Weights of a small GPT-style language model, trained from scratch on English Wikipedia.
Size: width 640, MLP 2560 SwiGLU, vocabulary 13513, 74.2M parameters.
MLP neurons of a small language model. Each row is named by its layer, matrix (gate and up: input weights) and neuron, and shows model dimensions 442-569. Each number is 128 + 24 x the weight over its row's rms, rounded and kept within 0 to 255. Numbers have three digits each. A neuron's up and down rows have the sign that makes its largest values positive.
A block is one neuron, or neurons of one layer that tend to fire together. After each block is what it responds to, as a language model described it from the Wikipedia text at the highest values.

L3.gate1750:144127112128109132106079132116138142127152142124113128116064093120121128111111126143127108085080146083156121134144164131129125112135106176174112166094130119117113065145130118072137104149133109140151142119130101146101122120172150116102171137096177113145118120107132128146179135167167161134135162122078133162148131185151098135111113143103100155119104133166116172126135128115086128125166
L3.up1750:145114111156112137121144148100142147123155165150087126152111141121153101111124140145135141146125117158178143112108111158093139108133132133129093113118101125134117144135120108100136089136118129076163152119115142135103120172160149135127183121145126135144093137152096151128150097157141167140149121101156116151128154134110109164116157160052083123171128136165120136109169127172155159146087
Date position before year. The token just before the year in full dates, the comma after the day (March 21, 2019) or the month name (9 February 2024, in October 2024).

L7.gate387:133117101099136114118106128125119135137160133129114159117119052102158144118134100134104147098129162138089117159159141150136093112136118155140104142128159160126086152130122127155148121128109127111107161119138172145108110106085093130121174166100048161121120093156143127098139133143097114138145076123119093124099111135119150172150171117095128182126110095120141115120161056119139123142118
L7.up387:108139121149127102164149143152092131114118120159083116123129098140127135110112128116130097139139127102160131128112171115101115167114127140110107126110105121106170134151115121104081094134132136120152130147090100104111112089123153109152158138119115147090108133201149153069155156147138120030168144153140150113104138141137147130120147123088131098124136112121149128145155165128149111169142
L7.gate1105:109135095033111172162142115119137117141107136124138154150123140125126157133149104142083106157111152107109099113099075137114154132140059136107164137135142111094133110150125123085127141134135118109134115138080113165140126120112145124110102158114121193073155127125108133126105120099080167138143098154103146174112157157121105141157155143140131144137128122137135149159127092133136173132096
L7.up1105:113118127143163100147135133159107104095094128101085138173148090104086140104161069107150116146147140173095114133155127116109087137143107124110102140123126063092128119117119138127076134101093098130135103105125214168135115106129142122126120151127139132120144116137147131145113125081066116131091145112086134145149082125143113100087138142153133187137099130169150135148105111110119129142150
L7.gate1221:116127095171103162160153113152120130157157144117152161104160127136129128117143115141079131168103135124100148125116106151131139106144021151159138148106158128094171097125124159130115130168117134103152102137165101146150086112115125106135090128084125159134111151138123125103140100135145108137140132091085119071145144104132155106151118119106152123166145120125078088169120134178114120146087
L7.up1221:128096109137124120163100113110125145157106126125114126138170120126161138123137102106125173122122155140139089163170088162121127124155120138112138091147082116106135126144120152110141141104122140170126142125112147144137184133088112107121100116182091097129138079135109120146116117136144156130103165165138155141086146145129145148123168149063092136140121126161171168117146129154129068132153
L7.gate1469:108117171112137107141116119123102111145108123150162124166181128108119136170167138129135143126148138146131110121112119154106120099150123111115070116127131136102115145141121146164124111107136116128131127091072146156126153124125128101090146158124100135119157120165133167116180172123106165137103142141141107094075102110137074169149135112121097132123133117088103110148124140119143120099107
L7.up1469:142105123143085138111132135146134149155100117146121132164114118102124171105172093141173115097137123126154076160108132136095126113101120105106111122182118088100098137119110135153167128132098091170115139150118110173090153201117142078131111146115124118135145122146143102150104126142098118153128126093138128129106086089186145139143132119114147109139170097125138153132138120118127126129125
L7.gate1574:140122135145163131174139106119122149079165113081109134124108116143121149105077098125169154130130149116140139195157165094121116145118121141148132151138120162162108160118088144111075108116140099162156143135157130143144091135132148085138107126094135148118144111110124121143120122103154113168140131168124178138136091166104150120097123092142112115156121137134107107152146112154121138086089
L7.up1574:138133117118139123111096137147127145140130121133084071125158079128102109132106131138104155149169158117155147109120133097159149119124136109141127102134138128147140114127137109115152098104094095145089125119121158125150076126110155112132098098095149125158131089122118119115141099113158111152166104140092166163110156087102106087145086124109084099097180136122142103166144111115159148131139
L7.gate1729:142162130148113135150151133089095111136108150156109137066121114081114132094096111133116168146138132170126125142132127107115116083140140123066148115146142159142132185121109151155135093120108124122127165108091175123137154135138091128111079108150106126122169111136107138118185139110116140148173124098144134101144130165124129105111138131165085096124120124116125101166183168129128128135158
L7.up1729:126114139106141169116144118145170090122135195128101152162132158128079147155129129121045181144120123140141166152137101164098148117183129119110086106155158122117166125169082158146136122118138106145102174152116162100117117118139115080173089150101119110137115115138132098165125085131113120118098109162128099092137142131091125090144151131109124121107136150155124116136117093122143140108138
L7.gate1839:167112119112124138113120097085125164150177104144140158115181135129152126111091142139121153116103176153130131107143113117157131153190148116095122106117150098137118112111131079129113111142119133125185165127121089161152134126133051113123113152107149140155146120128116125166137159145111164135149092107120117135138110106127112160139142131126079118156147137094110114141141118147141126171110
L7.up1839:138102124110087106115166116101078122131117151152150125112158110118153101090126169129109145122119134164168128156157143151136103157163149096099130072135128108116075122125112071115103128144163135135110141103167109121107142138146123142101128123128125117103132086140145104139114114161147159129112141122146127101120146111162104134119155120090113136112116137149115169154135072151153108168143
L7.gate2366:134125080127135133138109122087127138114155134114097154114111094113155112114146099146099204123149135132133103134120121097149127124136112130144135139107170083147138167122115172147108086169139109178134136085130184134132133096158102120120132084105115140140068123137077124100105105112125143128141115134088172125093122114124126156079129167122099148131128111139101112148165136109109116110148
L7.up2366:109191104136103141123130148139140115109116110090112116140148128125139094115114099170117159099136179144121129143143118162104079120138142119087149133104144112138078111171109121115120118152130097095124140127125094130163130144165118100081152132114159118146088109146143123139087129145147135093146115159128120147113158147123092086129170102073093105128140106167101124174107161177148140143109
Government level words. Words naming a level of government or scope, mostly after the, such as state, city, national, local, regional and Federal.

L5.gate235:155131115108129155120128131090124097108133133115141134128133110104186125117136104117140138090104144112127143150140156099136149053170126135094107148130167130089125080099112110085169170168138111154148113095144133139121146128122110143102115124152158128090160112172152174160160142098084136104091150105123158089119078152141155127131116136164130119141151133109158123128188111118129132136123
L5.up235:141113090185095150130126114138124097129100135155156131149104159119125123099134159119128128160131140119099154129145184117100106087140116145124107136130163134094123119134067100116081117108100097075179143104133086120073120120083129121137148143120095130133099131125138107122109092117153128097121171163130084113134108137134133201063124167153126136135118121129079104119115128122117126126146
L5.gate547:133170111127109151107122090132112143109121125116125158145108135130098080160105077126175108138152102136090142096116123110159136151171145111120154128162109146131149160119093140188174102105139136127126117105143149084125125103095119136081138128155130114101149125116111070138090145121118112104150150148140119102101134148158153137123142082144124118143102111104112139153129125150147126130102
L5.up547:138131110150128089140096096147120147137149108143140143115093125139175112103138144097092105128105163126108153174081094114107179129186142129116130135137141150173137104141098093096159175129120130157117141141099132143155125118144098156119119069115125114163097128109161153160079147124135107121104115170148122122118128104157135149123141162124130120101112134091148123160140114123100084174106
L5.gate912:167090099103163079144082112106152136118118127128141115169159082108105086112126148143100143082135149123126108111144126127132133124149141132122064126054140157109082126138132160130117127102136124114082139121159123164153136131122116159139140148115136135106156144154118109156121140119163131127129128162131125135131143124111150169080102091110126122140146158130165152141145122127127153103117
L5.up912:138135127116117131122090131101100124154128136153119128125147146167136177163106095163136126132150117113122145152134130110102157088154183147128115119156127093130112092122113113086147150129116114087098102119130140101076123153144149120141121100125129074148128138109129114130149123102112142135156169122119126139121130180140109125128156103102107128111108139157130083170117097130093110125151
L5.gate1583:078106166129143113117132145153169157070133126122104134139143138129123104101134120130157168112086127105153124092110163100107134104113128132115106113137152155089164114122078122103112097145076090125117122124137142148120105118132118136082086138112124110151091097153074139155133160109121098124156153150114105114117162123152084126088160105108108130126111152082149145142148118085099105122116
L5.up1583:182148141127081167113135197138114133116145124142128110156126139098103167091102092096102101108105156148105132140113121149145096121115132113136131119141107113151102128142146118123107127121141124118152127101128154173111144150104114128130135145120165166061089186147114118128173119150121131158111098134105103143157141148140118164159115116085098103093121153126119150087124116162125119111167
L5.gate1641:132131117143144145107115066104134143091088112100118139087140104146141112132086157126152126101111161136101107150148113097123139140142121136115107117143138171122104135105121107111137130084087138131181153145090121134171118149147133100150117141206092114126115100110112117136153156143132127130102093148121136106107127094117110145135124128125093135123122166134144111148162133132130153119131
L5.up1641:133156178112148130114132146086103140115121105122108124159112161076123127107144136145121143150136150139120115149096144117148159143150141096121155140138124156133139127139138054149103107140134149149123098127137119178131168110127148077116109133152104184108146161152096154142144131098169135129119108142084115078143141125119129113076135122157143123125123106134113164129121169160132127140116
L5.gate1728:119135157102114128143135134122122131144119053153113162120145099112079134126151130118162169139084158129183156161104155079074146113112162115103128096177177127143126114124114112100096138146105106125163139152096099113124118131107113137129132145132076151135111161101119186118102126140125138068102127116112149129133162148140136078147143132097126174094082131148165136135128099101129164084134
L5.up1728:121122161077107122103149161104129115125131147160135114102106107149128090126138105135121087140139144139100141131114149177127141127152152126123104127122134131126092150130098111087132102143096148148146090142111176089175107101143119120134119146085140086152147104108155157123145091134111126108121112110149144139112086120146131139150099091116116119121179155160116143133173088124076136127134
L5.gate2088:128123098114164122120135100117120131132126131134124122120109135109108130143118138100182109130165112134097153148114113136140139120150112125108078133127124156075120120149125148095134116133128117124142141133139151124155115156137164112155153136107115098109105123130102120124167146119110156141097135133137113135190153065107141127109138144112124118120134180150107098120117099144132138140081
L5.up2088:169157118147116139085068150128094115106137126146119110149099152131158139116135144105142140106140096107125147125137127161134152125152128133082105108162108159155101094106078145130122126143080112113167166126134150171113138131151136112110123114088096117136150131157088081163130141119140127123129147142141130131128132148099140127084133143160101112108164220095094130115101134117146152108117
L5.gate2398:093126142144136125143139139136146137171118116098101120102109113105143129075149106114119124138120156148154066143121126122101115142134113171111124086129147136106131107117162129143100134088109088135119119161123137114113114114110121104132076118150130175157127100183170144139106131107153122163108126186133127114134117132067135123056132102166118120156083151150146152136161140150133110120178
L5.up2398:120123126185124171170120113100135146131181110122117118102188099103132116128114118109140119117133148126099122114067145124142074115145124114122119159082103137157159183109120085163142103091124117138157154117105111149119121117106135139139153109149176152120122130095128129120132118145138146114145152142135143171133135100156158105114085164086129200122126140118089096107129091131114115121116
Places and settlements. Fires on nouns for settlements like city, town, County, incorporated, and on the comma after a place name, as in "Hicksville, NY" or "Portland, Oregon".

L5.gate14:123117132120140133100135128112152162161128137122090124100151145119149136141166138104110115107107121137139137094120129100098165107120137170136133135096103128138150145087105132079121135120119110155143108089126152176115142102167116185164167137122111129097113098123120087093098127100163162132093126129141118107115182127133127104165087141115141106132145104155099146109105139164115104120113
L5.up14:087151116153116148133128127148134102144187125124094147147131128132096133139124147118165097143156137139124142139122166132147155139097172161163145142125153134140163103120129098116130130114156128167174105154131121131130110101153148130162096152157112162132159142152126143112128141097159138184107162177130154117112154038132127130126158147118133100069132106190168151128102119136144079151115
L5.gate221:100147129110119117158113086058145131104141142151099145137078140141130137103142144129178133114110168175134095137113128153121151117139126106111122144153123122133128129130109136142145097106113128126168127139156131130104168081129121129141147149104116146119131110120103113149139144142138096142109091114101131141122125158127133145084126076122123154125099124103134100127114122108132154114109
L5.up221:125144146098170164098114176128128124096105112126118098091138152102145118136130134122161103149138138182103118107113120115126143148132095111090097135193144168137136128139112164133117167118090078133129121148111202124137102143089101084164147149102102150113124121168099079183163128141105137131140114107101122119128127133168115119148152121144122161104109139135150125148122136139116172135163
L5.gate329:129134171161102163159169122110128092081164148133144090121160153116098155147154109116118126098127130150168101132141129119128106125092127143136170149099138130124149106157183088113093145114161125093126141143100127153139150171108139156133135125133101129080124133111111121099161123115136116108109180131149117138168119150083151120149200110123109177149135090165090118181119158122143098072115
L5.up329:153153104104147134140078164129121129124169140143107136113092154121110136123166098128136083115126123136093151111151114090127140140121122151107123137155090160127101095149131156127134080170135111159134150168125096118131128117133166095110167123106119137111109128131136118133129126116144136143133135116129097146124129090119085134120102103133121128103169092124101153092145117143117110106111
L5.gate1125:141105108101133115129176121126104150121077125084109122113102131128117104107142116092112089129093154114130129128131157120119133117140089129144124118084110145116135116135130125134153085122113131137146103144134146130165121124099147168186120140143131129153112111135166137132146095156134102162099141138143151166166155125133110146151166130118094135096071106144151124149170129113087147112088
L5.up1125:090124182079100124116095114155123142072095132124129115151156125123119152113170153135110124141085138118139115109158119128130133175117126151102099123089125181110132105124133156095106080137120117091134099120146140100127121127123157120152119136136079116099129161143117144108106148120128119138126135118117133136145180141111142130159121087139167142066118086156143134121100082104161172100105
L5.gate2089:109124164127152137114071129131107121130168138151138130108109119152139111103108157109128146126136117142145135097124107136098133099173145147108129173174147155140083138114133136098100121140145122165138156121123131074108193130162123174169140119169123154148110126124130109134156143125136099138166118116106180143136148162144117126161108119124123176108110122139125095096146091110139136136132
L5.up2089:153095134121132129113082146118116088131070198125177130136080133134175132085145197130136122117148110138111086133117123094150128143135100136109137131149117122115111129135122166147134124110104117174134148106156110150114142095121101168097161125104122209083124165148114096143142137122128132178109134116120129151128146136109136062157128123118096123154162144127138137099139095119107121131096
L5.gate2148:156129157134123084083105120119126113139135139125139110088100115059142112089115108123112114119134138118172128123124109114104125089143124089098099173101163116133107140125109126093106098132110150109128147130132103109137142156116130115129115100130087145084121095149118098152142134141096148147143109141129148095113123173196145095155142106131109172096113161143141112107135126092130113139096
L5.up2148:143130108161127127122083087134133138085130152120151145165110144123163128109090114153096146147139095141151128082117126165117124155146119132144110145114108130156151152124143091147107112119130192112138159140115110167104142132119163139134146078129127149077158156165152114137148107093153137140175090118127167117146116147136089124120152155128146112123181108165144152176112162092140147100136
L5.gate2194:128169137081138130184121093108128130123139108125166112122163120106139138159125127125119137161101112124115129152116094109118091119113154112111137133106117115114097132101136141128119108119150137126123090170096097106136157130106170139138102134121070120128103116107083149110150133118167134124157153110086105139131151139126149085155174115117181145110115144119140103133124130110127148099124
L5.up2194:139164151032107124127120082120130119142120101137123127114145101099157187123116087117133130112150123137106176092106091139158103153162122115081125172114171129172125129139095081112136142137172129109123085160118109136131125126125137137059152114138092153090130081085099093136125114161149140142158137133114116121127146146114141129122150115092143124133078126139107126161200170144172156157152
L5.gate2480:131143083107149144108074113126146166103113141076083096116087171115135173126169107162116103126130121123141140144101100135119154109110106135106100117090088147101139091082135134134112150144130180164108131139104150167159144132112131157133073099121097116141108171153140094144153119106146105132160095123147135120199132140124149124091109155132154068139114142121112092119106097126139137120128
L5.up2480:125155101079163129127113091155150093136159127134082131135150146089107112160145121110154132108138131137164139148074109138157132103112126144137112139112105083121160156111138099133134175156131162189122110131142143140107145180133164140160116162135137112196122169112098152155160168094143117112094156131138142148165112146118134166143164141148149166142118140168138108119143127131117152170114
Date and number separators. Commas between day and year in full dates such as June 20, 1976, plus spaces, colons and digits before numbers.

L7.gate660:132111134176123117129117111152145136159113069145149099138124153108124119134100147113135129149152127150128135155105113131113097144150104155149152120118156079111130148132154161137134092111137092133113146148112179135129137152105100142111161121146122146131141139092134093162127106118129137139080138171128129131129107116123136160133137143117116094091165126109118141127119113134103177167161
L7.up660:134151148133143166106115046115145096114087124097136141101114150111117119114090166140136106112130117132151085129163133096128086099105148090172073118122113072134091126138137158121161128121154103090122099108120150129129103125183090121090171117124108103197127119148109150128143174077093115121129133136085133191165121146089150140105152130103127116150131099132090129170114138124151134139169
L7.gate1332:110125121166129144153114121142108121171139075110154180133095127156130119122140052025117134051134116143130127165139138127110111109166153146120163079123156115131129094124126141097077131117147084110146135172129108176103149161121165154114112104164162165158132159120127123132134116139118129121138114091152120105104163091143157150122112145153137138110129142096149136077127146128178106120150
L7.up1332:109137098092137135111134114130197131116132096141149143135163160133138139118125139106094144130133160129119162089162175143154131121117135136132101124122152134134122142124109108133158172093094148096179110148174136157147109121106137141154120106117142075141125085160117097098131135072119142180113124170125180148128119166064134186118126132131138122132147135115141130136127136150102078136112
L7.gate1764:123154131133136106122111142147130145150126099094163074130122111145124153086122115121114151117140153127085131129127133160135122130100171148127130146110174165125127134112173165104098131120089138131119122152173141123139093178149165171091157145117139121114112115120115106137184142063112147116142141150100141140105146098090142109108095125152149128109177170157084138132162095129172166133132
L7.up1764:159126095154120113120141131149175127135111097159138077174104123135108117113115145153109142119113163160126120120148149135105159161131098106111126127108130152137126110142155100150134127133100156134150138144122147103173119154123137126104096088159136094157132107153136130117118141106139130117115132159143175103104145170137126119098091122153133155128156146088125163140137096115100119128109
L7.gate1841:128153131145111144148138091128157120123080135114150113099105141120166139110181129142115151110111134146145106106156116101134110101088084153123116121149139123148131133137155158130125104155134197183114146169171121142116139134118157144124118129138162132142073133130141087197112094112118192129126164117102127143155155125141156097150127150123120115121136134148108117153155110114104101125096
L7.up1841:109137122181152097119097126141095110097105127131117085111157115103134142126127142138083148160088136169129115071122147080123112099094156113125137094124108138140140122153114119110069128125133148127131107118134112109116133145134113141141139128124156143130127143080125103121136197121091154128121131133140153124159150136093112093121192117098102118146132113107147045136163062164138128146139
L7.gate2067:077120087122160163161131130101112165109153139137154130132144196129166111151113121129097096126133163154126131137146106123146087148137149075154151103117142117089115146143141138100102128144127129147106132116102135119085155143113180154101126115120106154093104104103115166104112140158133123153135142129101152118128122124154155117147129120111134169113138110136135118123124133157134118144117
L7.up2067:147101136117121092115140145122134115128131145147129112145164090099125149142119140131114110131120171182142135110105154135091150134130091136150117150110179135140144150118166063108117150125141128159157129144150155130131155131129164132081151118156106186137142124142102102100118077144114099119097117078138129177149109139102129138096130119110127090126141075182094134132121112129105089145133
L7.gate2294:104123102087194148149142113146148114113102170117129128107136159182155093137131128117123074120140147107118130110072139158117156152124150117144151112132138144057111083107114120119111098123121106136123124098145126116112124081123138117106130127114127109108125116150177083124132100122148119146136121140131155122093117123098137126137163124179152158094113143093103143108147091144165126114109
L7.up2294:140120119093069144142137143176129128143104114172136146135146154155145108149108108133112123143120103153137163143118148161134084128135122135137118168139128137134118080106109150112130092136117122133113129104142144124124133091121141145132141141133118112123097131132146128115097080147146175069135099155112131110150189139165144158127153133132128128142114200120064143106125142114133150144158
L7.gate2399:108153102140150121122135153133125119151137103136121112133107120124108123096101088150125093085150119160171085158099133163136111127149132066131159118141121099150170122161130096102159112119140113121173080137155136117125183153156130107143141088094090107080135112155130137160161072143137101136097130154125158104129138163145183115147099118153107151136103161157100122088080107150125153106077
L7.up2399:147107101157119161109138125116112138136141111146098120128175122085093138108144103152109161116102174174125070099113158170165165129188168101105114145093125138097101131112110143128137126147137169104082112125127142099147112130147124154117096116083147130111098097125142133114121113117109166123111137133143151115127167122116102153169162107105125127091151167157154123109139117125154115138127
L7.gate2495:153163155141139110136151120131127106137140113143104091150110138124147135124132152105119094080129157144150103114095095124094113115131118134143137104110152109134121049105119182143147144136096108108132139120132140086101132109193181138134115164120078104114166100133109119143143105127103107132115117150160133091111138099143117137165132132118138119136134136105107167155158108091122117083136
L7.up2495:168134131132150117120117169114127118123102082117135115149109149146151148105121139149084169103082149156097143127133106158099077088139158124147127130164135119118103118113159179110100141122161149079146109079113124148137161141146159160148152119127100116153159119115106111164137125118166084089162160128134111135148142138148158145129127148109129157106145146107140153129126100108150144078150
Organization name heads. Closing head nouns of multiword organization and venue names, e.g. Communist Party, Protection Association, Hockey League, Adelphi Theatre; more weakly, is or company.

L5.gate62:098136116133104137121140086115114051130160123150134059116152160124110110171123082162108057126121130123128084085157119110142140098122081125145112105105106152116135140110125095115139091125128113135111148134119123136119182116132161126138104112105153115123097151135127092106116114136152075132110119105113109140113124159114106147155126113133102143127151103124163147113096078151147124150117
L5.up62:123158148108126106124111095102106095159134116096145073094140143164167099126132111148137132120091124130147106127168092137130140133087138154116147125142162143116100122146166112143144116149137152116132111109113130134151137136106151131114106121107158165124144154151115129123137124143152112124100104127131134122139171146099155083144095104159123137109137136105139052140106101140146094143136
L5.gate328:118120064139102119186135103136098113144140152122114130139142122123138164166143140153125100146122086081131135156109149090064130094133148097149120129115151122110103135123127145116108201138087149113118113135134144125157125143120125137115145097111141122168110158074114150121166153160165199132108157132148159099095090153100132099106136139087139124148080120129145119145132116129169150143127
L5.up328:113147152130104163177116105134133125137108140099109115140112105117148127166138143131141173139156140134118129134100140108079113132143135139122069151143134162111145118122139124094145134128109170119136152125090118081178137144148121126091108101095146153080164126079177145139139142120117158105145092173150122121126132180095093119098159156147127113154095150113121101146109160109131122130143
L5.gate505:108126118128138080065120133098141149135138103127149138120130137141188112097110115115125093120121103171086171141125108148147118123121143163120094190094126128116089117114131120132138126135135127137138090160157111175127092126124181116075110130081111130105126104161141131113133121150115078170137146125098119145119106142169146137106128124173104130109175193152116102110107112153155120143145
L5.up505:139104147148122145170135107128071143087133120135104089123108140159155111054134139120104129143143134136148108135101148164127145164135115148142110137112093145123133102142136147111082136136146099147143135112159120116124121156113180149119166089137137104131099138214134142123117093114166098123135102132132151129130150141116158134119153095178152084110114164135119138102153137131165112103149
L5.gate1565:097120092191093103141096146123131154131138130134179082193143120154147144144091110118123143118166134127102119121098098158087148146150141134131137149124108134127113126134107128146119155144148136131139118148147138126156118162114182139061123108100095111116079117118125100125064113129150178142114075156105167137163151149101104109112160146181175170151155165065094104136147148132118090164141
L5.up1565:120162113150109140116149141121113142187116145148133123169129147136126152137082133100107175165094153108112152103136133120165103147119115106136116150136107171145122135097171141105097118149099092147149118179177133143163151104119141160145163120068201066110119172132139123136159119139124158122148142129139150126125135165160117123139113121137120134090136157125142159100133128113126152126136
L5.gate1876:132147116147130126133154141125098147152121142094123099135141124070128141117130095123059130125123141160123156109145125140101159115124139094109122114129091148143100105156124126138162132124131117144139145115139128140136130083107142161120125209153122140105103151114124102122108111084141149113171118124108103121144104124125130133122106157154139122121154149132087133141091147122133142136138
L5.up1876:104124101077118135158130137127112101106098134132118113117096140116147140147066080164106146124143139148112138125136106112138126139078149135126083118088154162129126109083116108153120118133110118081111157182125076131157110121123123107098171125136120127116168165124127119116157078129112139104088115113099149125122165130107143106126123141136091137125138102133122122124160113088098152159144
L5.gate2225:072152125133119122134085124134149119114144132171102144141144154121143135092082061127113203111143110108127145142091133143105114113107118147148150089112088134107142101112124119129150107099126080161089136091109119150127101125148134132138116128132137130095114104120117141126122109123127187136097149152117134113128106157115176134157153143176096135131120147121117108074134166156092134132173
L5.up2225:128068104155114110131147102117112116137171135115136135116130125177134128137129127130121161106160127111095129120153085134129121103147193130161145119086111132090120130153118138173146152185104114066166178142180083102158054109168166122153105125130144122132117106127159113083176139149135135120126122138111115149100079145132081125105179098118154156088151125135113125158110165141137164143113
L5.gate2325:146149111150151125132145091088093091109148101142113108136163124149146137153171101100112149160074145112099086140140123156129161159106147132113091145103158074105164126138116147101130073108187115146146093172120132127132107116116133140119112129126108119074126091110121105096127101080130087151122145159099138126106152157098200125151110134126137111150134096120170153119148160122145172125127
L5.up2325:144111089152146119110135108075109127121122094138111147124149109105121132108111106093116171149083152123126121136134114158133164134176122120119132158147119127099128093119121140126142131099124114130122177116094146104143148116096124113134119119103082113143151140132119108159120137121161128164120132140142140143171129153124098123154108148114141099183156125131191106130150158114143109166109
L5.gate2506:132135154121137140127097151122109161155103115125191114117182149119106154168154107134127129159123111121144082137116156118183138127175140111107126102121111167127099116134145179104164125108174115098147128141143140116143171152141172149131123139140106111086105152136138106123116096144090152129165175120158130127154114151106144118152085096078103157106160127126129113140106094124146133153135
L5.up2506:110140140121117116117122118139143122160154142136180103152127170142108150145100110160143132133120112158127101141096133130132105105129137124160124105143121135161122124120128154080118135089164122088149116134118131143117162157100116131164080103086118142137124147092126115083107117146122136103152165133128167105138086136134128092089093141119082127096108163111122115109155129133134156120105
Institution name endings. Final word of multi-word proper names of organizations, leagues, parties and bodies, e.g. Communist Party, Football League, Florida Senate, Soviet Union.

L3.gate820:127095163090123107089104069152113111120102167160146177115116166123127152142135136123162134148113140093110141116129112134136133129115139105143119139116144107098100101121133154135142132136185132093113129142174157082117128114112169147121118146118131106125124165124106100143131125160121166099115143088107129161176153082136109160140128078108111161135167138125090143109115077158143146143134
L3.up820:082103116132171146099110107148131141099123129128129126131203130127095133181144121081147153117104121170106179154118129094175150148164136133110085113131113110118151081117141112137096090157117112100122135102149123169118141158091097115122087105114131148133132135124145109102167093117112112127136142102130126096138146101118151147107135142124127136144118191164136128158109120150183140148140
Multiword name completions. Final word or word piece that completes a familiar multiword name or term, e.g. All-Star Game, Civil War, football season, Old Colony.

L3.gate2031:125141090135158111124084113141124117126147110096126112150155146119091117142134123116124129103108150118164130129145121107164128126112159134128162157144122144101097136143133129101137164124141127126102119178118128126086137173121108081149130156110160110080114105117090106170129140087144140179142098149105156137132137192117093103119124136130164124133127067163106158102162159128137119130135
L3.up2031:129135124119106035152130132133165167095103172063113109123133121123117133126092145166120123127088141133131129151138145093131151099147134143130138170111122149102088140135145125144126175164130157130096118122115139129133097134124103098143123154134145110058137096089103146155161120153141052130138107104142121157139189071101127144130121150112115128119129148147116083092108119137114129142159
Public-sector word "public". The word public in government or institutional phrases such as Minister of Public Security, public health, public law, and went public; weaker on "of" in Minister of and on education words.